Weights of a small GPT-style language model, trained from scratch on English Wikipedia.
Training: a variant of Muon for these matrices, 899M tokens.
MLP neurons of a small language model. Each row is named by its layer, matrix (gate and up: input weights; down: output weights) and neuron, and shows model dimensions 272-399. Each number is 128 + 24 x the weight over its row's rms, rounded and kept within 0 to 255. Numbers have three digits each. A neuron's up and down rows have the sign that makes its largest values positive.
Before each neuron's rows, "fires in" lists the words (lower case) most often at its 100 highest values on Wikipedia text that the model never trained on.

fires in: "his", "s", "who", "he"
L4.gate1117:149120144113126130113158138145131109134119121096113169162111105138141104122133098134139123146136147182161125115165098161136129156117081136128145120107132150171129106163126093143147096152120163114115148149156114144134144082128127154154113149118043156120118135117094122139172163115090148119118117094133123076153136155112143134077134150142146159126126142114143129156109114156144122093162
L4.up1117:150105125169143079119142161106129134153087135144095134117088113152129133137120107098185108128109143160156127157157117155174115155129147150170136149137138172155131150141136112160134141205095126101126164140137172163122127133105146150134131141109064141083125140159147102117112119093096169149142100107107182135147098143120109129119123141116151104151164103130168088168133134173149120119095
L4.down1117:170110155155139112136136110118098120105086148105116077115110156117099119148147103100137135130139154154147127163138175123137173059167145121138116128118156145091155176120111128140108139126134162152108098140097124129129083147133137110138164081086136118122132117102129141126146088110167112113122146110120127144138078101146114128122134127087098112143106156146170085126091131123147099141124

fires in: "south", "western", "eastern", "soviet", "great", "chinese"
L2.gate1081:139149102123126142141105131143128121137118156139128156121144122151143127164103084133086153110101139104068105111129113123097134164117136179127142121124116108106072101140153151065088165154123131151160133096138124131144143165141148152117120127124047129097106066099167135165134136137111132106141152151080076099119083157149107130123107111139123177088104114149118115140111148104108168103126
L2.up1081:128120091179141098148097156109093128122086128151116151124102116176130112142131114125122141129154109146144118128121089138120115124131115120163140098142129113136120115106146152092145158132088116164119085118133143137117160174149136145138130124126054081138124115133163153162141095144134172128114116140117080075086133146170120085112154095141110156115100107136159130118103137100167160173149
L2.down1081:098114113121154134128131130116132164123117127136147125106089131105143139140108124127133136106123133133129064133128103074117081163148111130126137104113151109131093130162100166163146161106119147123109160125127094124088125169106126148106151105189109141115094109155184123120171115120147105120119113130140105106150142161137099156125154104151090144085122140136157139123152134145147141136104

fires in: "about", "than", "almost", "approximately", "around", "over"
L5.gate814:143124096144130121080131106135124113112136096133158106105137106137167116153126145117142137153120132145118099102111128154127123142153122101111111110089095125134122116124168108123148175116101128134128116130100136110101138129134102099106145128142154162139156109165133123108095139133156175133085063132155178130130132108105164118167094124148147140148169083116116155124143116132118101168128
L5.up814:147167105148138103134138133127087119127111141115101073100151136130144118138134146141132113143152123150181106174148109116089102134126156124131093097136126112120148135146102149099176173139109106120108155131097126142134100097178145079123115116128104145132155126138114128170127151156140144156118096121173148113145141137116152092146126110128146160148152100109177141106126153152121161155123
L5.down814:138134122112148130108102126115109127136097144138121136084137125140159085154160126139154148101121119111151109113131137093112121166101158168099091130137117188123118110150145118171130166078123121112128168143111160076148111106148149115154103156169098084100156142117135119154087134149099158113137087143132156074110156099159114076088143111159142150149153088085130129107121126141124092093119

fires in: "called", "name", "as", "renamed", "salmon"
L2.gate1579:120110113114142125176121119089132123125105095144127115143136084115142127069177107167166121130098117121126136106120168153116096106125136138092125095077119140125178163134136135138134138110131125155095134153110111110129194162126133129096156115128130119093104182138111092181127123098123125116140116137135116090175095155128125126126082146141141144124107112108139122123090140139091092151118
L2.up1579:137181117073106143147103097126163143113098107136129129116140104152154150104146126161132130118123141130132127155125156077136101133131153154108117149129126143147149117105152116116106159149139100152140112110126138138083129127123137104082185167086104093080118161134081148179120118158091148127131111154111122085182146183134135154107118090096123127093138169135132118132130147122155132122114
L2.down1579:148158142121134108111143142136140153132125103098121159137087085139144129087107128113098140139113152104160116129116178145080097113143118111106125155140131137111131120139122137111109140135132119144116141125121160116132150159074152101093125148048114101082098115143138136137111120134151133160151118117120137114161125139107148129092115098090140152084134217125137117117138138121136061126128

fires in: "as", "the", "hnl"
L4.gate74:138123139122087118141112102138165103084132122160110154128137077120172135144096134130105116165119136128111117101099113121157132124149174074155158127102102143114142148087117143161133115108089121130121098152162144150106143152106116167102129145113114177096101128141142117129161133174139118101077129144079142163145121150147101147097131118127159145164132138093111134160098143108132105149114
L4.up74:158143074147095126126129144140120114108133106105131074095108140119124110121161146152114125129160102086174097135109074129166211087132106120100169137134127141137199117117148107145115143145091084145140144161108124127152122144144101105120146105129167146144109128117127112139111110147111160146111058134166101078117165116087130119101144140121100107126119100097136166113137115126152088126153
L4.down74:098143112171096126107125111100077107143101125138118131085126112145119124145107124124150134093085100146131111149117133134086106161136163079132137124116147113128092155128169108145127136142099112150180134130090133163117141126109172087144138112088116114146134122154106118110113130124134135142145129097152085105102117104121118153126107147138109112105125124127131140105151113131146103115136

fires in: "under", "on", "over", "than"
L5.gate959:058150133084136161140158110117154112147130107080130121080102157147115128137126148118101152141163099121134122124115121102126100115083099135122151149144131131106146172104117098133126160099142110119119134123146135120126125121124153127105109189144106143146107108084113130120107107093165164130097066114100131165110115112136146120097152115161138114113146113141130110151142089133157111104141
L5.up959:110150128137127150148130066154112123151115067159112129091107109178147100143116143118116090122143115141095134118122096128142080152115104153096141095174097101151105131110123096113082164139082087087136098162136144120122128128158141133103111144096129083127124113095163154130162122113134129127102127138140126164158114089121167123096127145131171132155137098138143159122117137122107125128130
L5.down959:150105168155077118148090128109114118123141112116103171113126125147149127110109126149096153124166124133100160146132109157143121115129109148146094125172156137138173107145145123140126123151123112121091137157136151135101151125137115147130145131149135106118173142148105091122148113144112142102108110114121182129087137110122095150120148137161104149111114117124166145128131145103140126089166

fires in: "i", "we", "you", "s", "ihi"
L5.gate1059:102162112090130117100126108122173136106145154140122134102173150098129134110098142107119106116128127105145111144146100118091122121146169105130137110139096126108124119119130111181137143131199153127103107154141124127125129142102091080115123164135135165138139111168101137122120164133132156166133175143092125105114103109158126121147146126142134140103148109090125141156171150068102169128142
L5.up1059:120139098131123139129138108144117108122106111126100105112141132135135160120152119133138128144101147128164148118147092138125175149116140127141128116112139116133127117126176143137109150097155120137146129151147111122138170126152090095147105137122128150136180113123122122173093135166131136154093166151114124063135145147133112088126156118174154137113137117069124118150150114120106131136128
L5.down1059:143158059111123101172106116122131114136128181149132168123090106132142160075105097144174142140098116104177095147151126101112159077143154142110116109136102145115094120131159124127149169134148097139082106134079137129116119119112114100119127127154115128099125124112104180171149133114187146102156168122165169101126129114124088105150149164168102155117160127120169128113179096093099141130116

fires in: "that", "which", "it", "who", "college"
L4.gate193:140172134131090109113121100126168168120077119128106105135164139194158119175149128126139139129137101137121111116118131196150123119133087135117152142074119122144140147174146120121131119200146126152141117104169103140132145146134108106177169110134087103117143122120098109111098101132161102099134131158129109145143166079098110142146144114101143141098140119125086119161104141147164090098112
L4.up193:107124136107158123180121109108107150124120097095115147150098097139096089093120087118130143147150145121084132128115162111163134110074147131187139129098110091067116148116137129149141124137161132124162187134110145148149090114130104158148106149112111118139086157147132098122177152096165133125115113143140109137105121154148176127137096132145156171149117130142145128164111192098072116134115
L4.down193:174121151148110131159110124109092140111132136142106145181121087146143107116157112094147150168111163097132130105135157129172118116136142152165148129107123159156137094121156108126178196190137121120145129160139123077110147131151151136149130135127101160132141114135116146083120111079118125107115161139130124091115127158150142104109159141099133154124136131110136134131131159113152085139154

fires in: "for", "as", "had", "with", "have"
L4.gate816:127138143122063099110112095088149039089150130132140113108105155089100140136144151153102146167119172114175096096166134146112129113142127108131150126129099105127117138127146137123139077129108115107142164133158145115137141116093116135161128113088141147123141159075120091162113134119156119122156116180138151132134150129137136135121097159113153144126132152145098171148092131125126104133140
L4.up816:165107131111114167128150134093149152145116119166093087105150172089120134137103096077165118156127114117160125098141126160105124140150150150094107110134133101130074145116122129113108117149100123091150151128143120081074125120119149171176122127149105106105113109113128113117083124122161098147138119124132097113135145123126095117177133134089110136085115151101113145150135121166138121148118
L4.down816:100112096134122143132104157089112120129124166150108111143169114124118111155136107146121105163141140158135138107139131151128180142138153163148162098151149146148125094078123116159189160139149139125173155137142152108107079108108138111130105129110116125119159156161124146101122107106158149126120174118092143110107131133090073116116126120106101100128195141100166082145161147090188129127171

fires in: "long", "le", "free", "short", "wide", "direct"
L2.gate200:078126154079134149148132125103126157083132117135096134161134129111118122114115172173123167126125121140102129109147142119157107118138171135117106085101146128126093151075129126128133087114129112118070118156168149132132126145185140116115137141127158151098145148150113147116117116100141119111142105130126155116155135152126127115103141139136136116122114109124040150101109149131122141137129
L2.up200:151131143084149141100141122150121126104125098152118140156137110118143146162139134129167116124102125155109127167123156158149121145115169150128120117099133112136103114100087095130118112130165150126104159109186099145076121134134108104102107125104094135148133157151151134149090146112176182108117153126107103126111155139179135140138124141109143101106161115155120110131144114155128095169137
L2.down200:111131121104125102169130161155127124121140100133093165127171141133168168118161145137123140149113131114094129124152159135156176150137109165129149115101152120091077128104106084133142113112144123139078115149154161098152136113165152141118122114139122164094136108131112135142144106126137151103118114117150137120099198165172101160096179139145160097130118137161118168084136150117113120180114

fires in: "of", "de", "aniruddha", "in"
L4.gate194:082101142149144132163156137112105125125145140120185118078138136057140110124123136129103124152111107134108116112124141182129068155095151142125141126110159130122141117082133101118159116110135139120085175142115137094154123128114111074101125156132125124134163145150135140111130095089098081125108102154104095147120079112131137140152136147135133165144120121111084104137086144154112143112128
L4.up194:135117108135127129143145098164126152138134125177156122105157114136137094116143144135141109117098155177118144103126162178126156148082083125153161189096136134152160149080137116043159185126171117130140199118154165101152136130135130126129110163117159131088147133107135106133097110119168114153114120127098135183109112111125173104121148146132160128126132122143102103118088154169108134104166
L4.down194:144135082123081099149145154150148165157122098112127092133126102085136126098140113105156125192109140101137162122142123112151157119103121143110137150120131184142141143135128113119145140135154129142120141146120142141180140164161139086144151155100151114124132152113131099132086122098173153123105113147100129125133135120122147125100137117111129129118106121158151157119119146113140129168130

fires in: "the", "nicolae", "storm"
L2.gate895:132168120121103075111141133122140149070141105144154145137122140171128092102111158129089147144152124141154122127124159096148141129128154099115086143152154110103127145112123096111137148130172109104126147135129128125161139143161109151124131133120128126124099102127094095137146170170122104134133129131136132103111132153111142132118107087118168151079136125110071096125146163124122109129119
L2.up895:171101125152136105112094114144096130134110119127131117139158120134150083173118141143134099085134122112144108132125146112146098117098104126168152175110139127120088138166108123151163082144104170169121134153078130149203141135103111113107138105166120153098143116126139087153157079191174099144147099121139153099114111146091161082188121127142160124130119146159137115111113131069154122162109
L2.down895:135141161148152129136157139106143124147095066134087098158104145130088101113130097135113143158124132067109151116103140112107128135131114091101118121126163096120092157154126138118102109105134099106131096131169157110077117142136176145134130138128148133159140138143108169136093166189146133179123134148108121103123114132123135171140129127132141146111117158154140116128119144140099128183120

fires in: "of", "that", "which"
L5.gate520:110141105094119144113152112135078118147084159163124128111110100123147110156097083171165121153120127135143100116140134101146159132136139134115157113122125112123152130135146133103165140141132166144107111136060167186113145127133188131174104111127130116111109127098133141112156127145140099149119106146179148123136155121113144122114130109100104150107104168146143102129119147124117147173104
L5.up520:145120144130152116108094110105071120129165170114163130134125092093131100106144105141122130102123140119119109140110112109149135137091101124182150059099118094141133157161106139110160139096155136147138095135132134155114153101114121161106096122095158099092088117150123137102160130100138085168151095129149142158125137121102132135094148111121152108085121121142105111130118150123103161078130
L5.down520:111139121128138120121116148096124121105138138110113148134080165159096136177164078141113138108124136139132098151085121141129117155151119145117100121119140132152114136078102129136102127126147100089166149088133101060097094125139126111112120115096172136105162166149135113151175136137128121120095159122122105129131140130142115147139108126146124092157135121124124102162158149149128119088154

fires in: "of", "about", "to", "around"
L4.gate1264:108125098139122151115125117163135097144099138165160189081129103121123121131097144179121131161092106146093143129105112165121094123140087067122155098080129129163113110086165148134150149181144114101110129140149098142157108146124135133119133120114116118135105101141092097122123133102149094115153125150170156115143135171179120127116130132110143131151122109148073133162130155167122138160186
L4.up1264:106115153102130080103139149117101117126110119096142100117142108122129117088122159127149109161119131131164113140135160132132125097155120117151130117137169134152140165139158151135102084136130150185131105121191143069142142100147161122138094134120163119139131130078090133163101148154089139123139130178127136169111123142100130174133154203059126128112129091118121133109137128110144180167145
L4.down1264:127138125151141124090117129128108080187153149119137147149160118116096096125202161110099134097125113145128138100137146086139149137105161079159110114151125118140159121132101145140153158152115143132102130106100159103135145146135164160125156122129093072143140106164150167172109137150093145109127099113138139141155140137148107114067137057127133119115154157181148116137099135093152097148076

fires in: "to", "should", "can", "we", "i", "you"
L4.gate1718:122170141132113136121158175108152144113110161126109129170143142095098128117123133117088138124113102142118127129056103138108166140101148073109126141142117116113130141098105142166128117112170144127096099130160122152083119073134131118135096126129152098125123125142105127108104124113117178130137146123112123105111150126103121142156120116130096122121156079123124093115123123114134125102106
L4.up1718:111127108108142102154140114087154130094112100137102111118149116131153164162119150133141138112129128140138105145134071127118127150122106095129141130141122115133157131128113111167158156130110123145117106124115141093149137136154121088130141146140164118136143183097121121152112120109125133128109152141156120087148137095111092088142147149138114164121134119119118147162115131114118160133109
L4.down1718:139119125131123127163117107135152124102138086164117149194102179112197118104119134110103117144153152114132121160133123117164107091154134103159095098142113174111120151113118132149115147111138105136080109183125175113153091114122117099151128130168130106108120149146105154134133170133137094109162117081146155082160147139108149127154162174169099140131148143126137110113114161089166080093148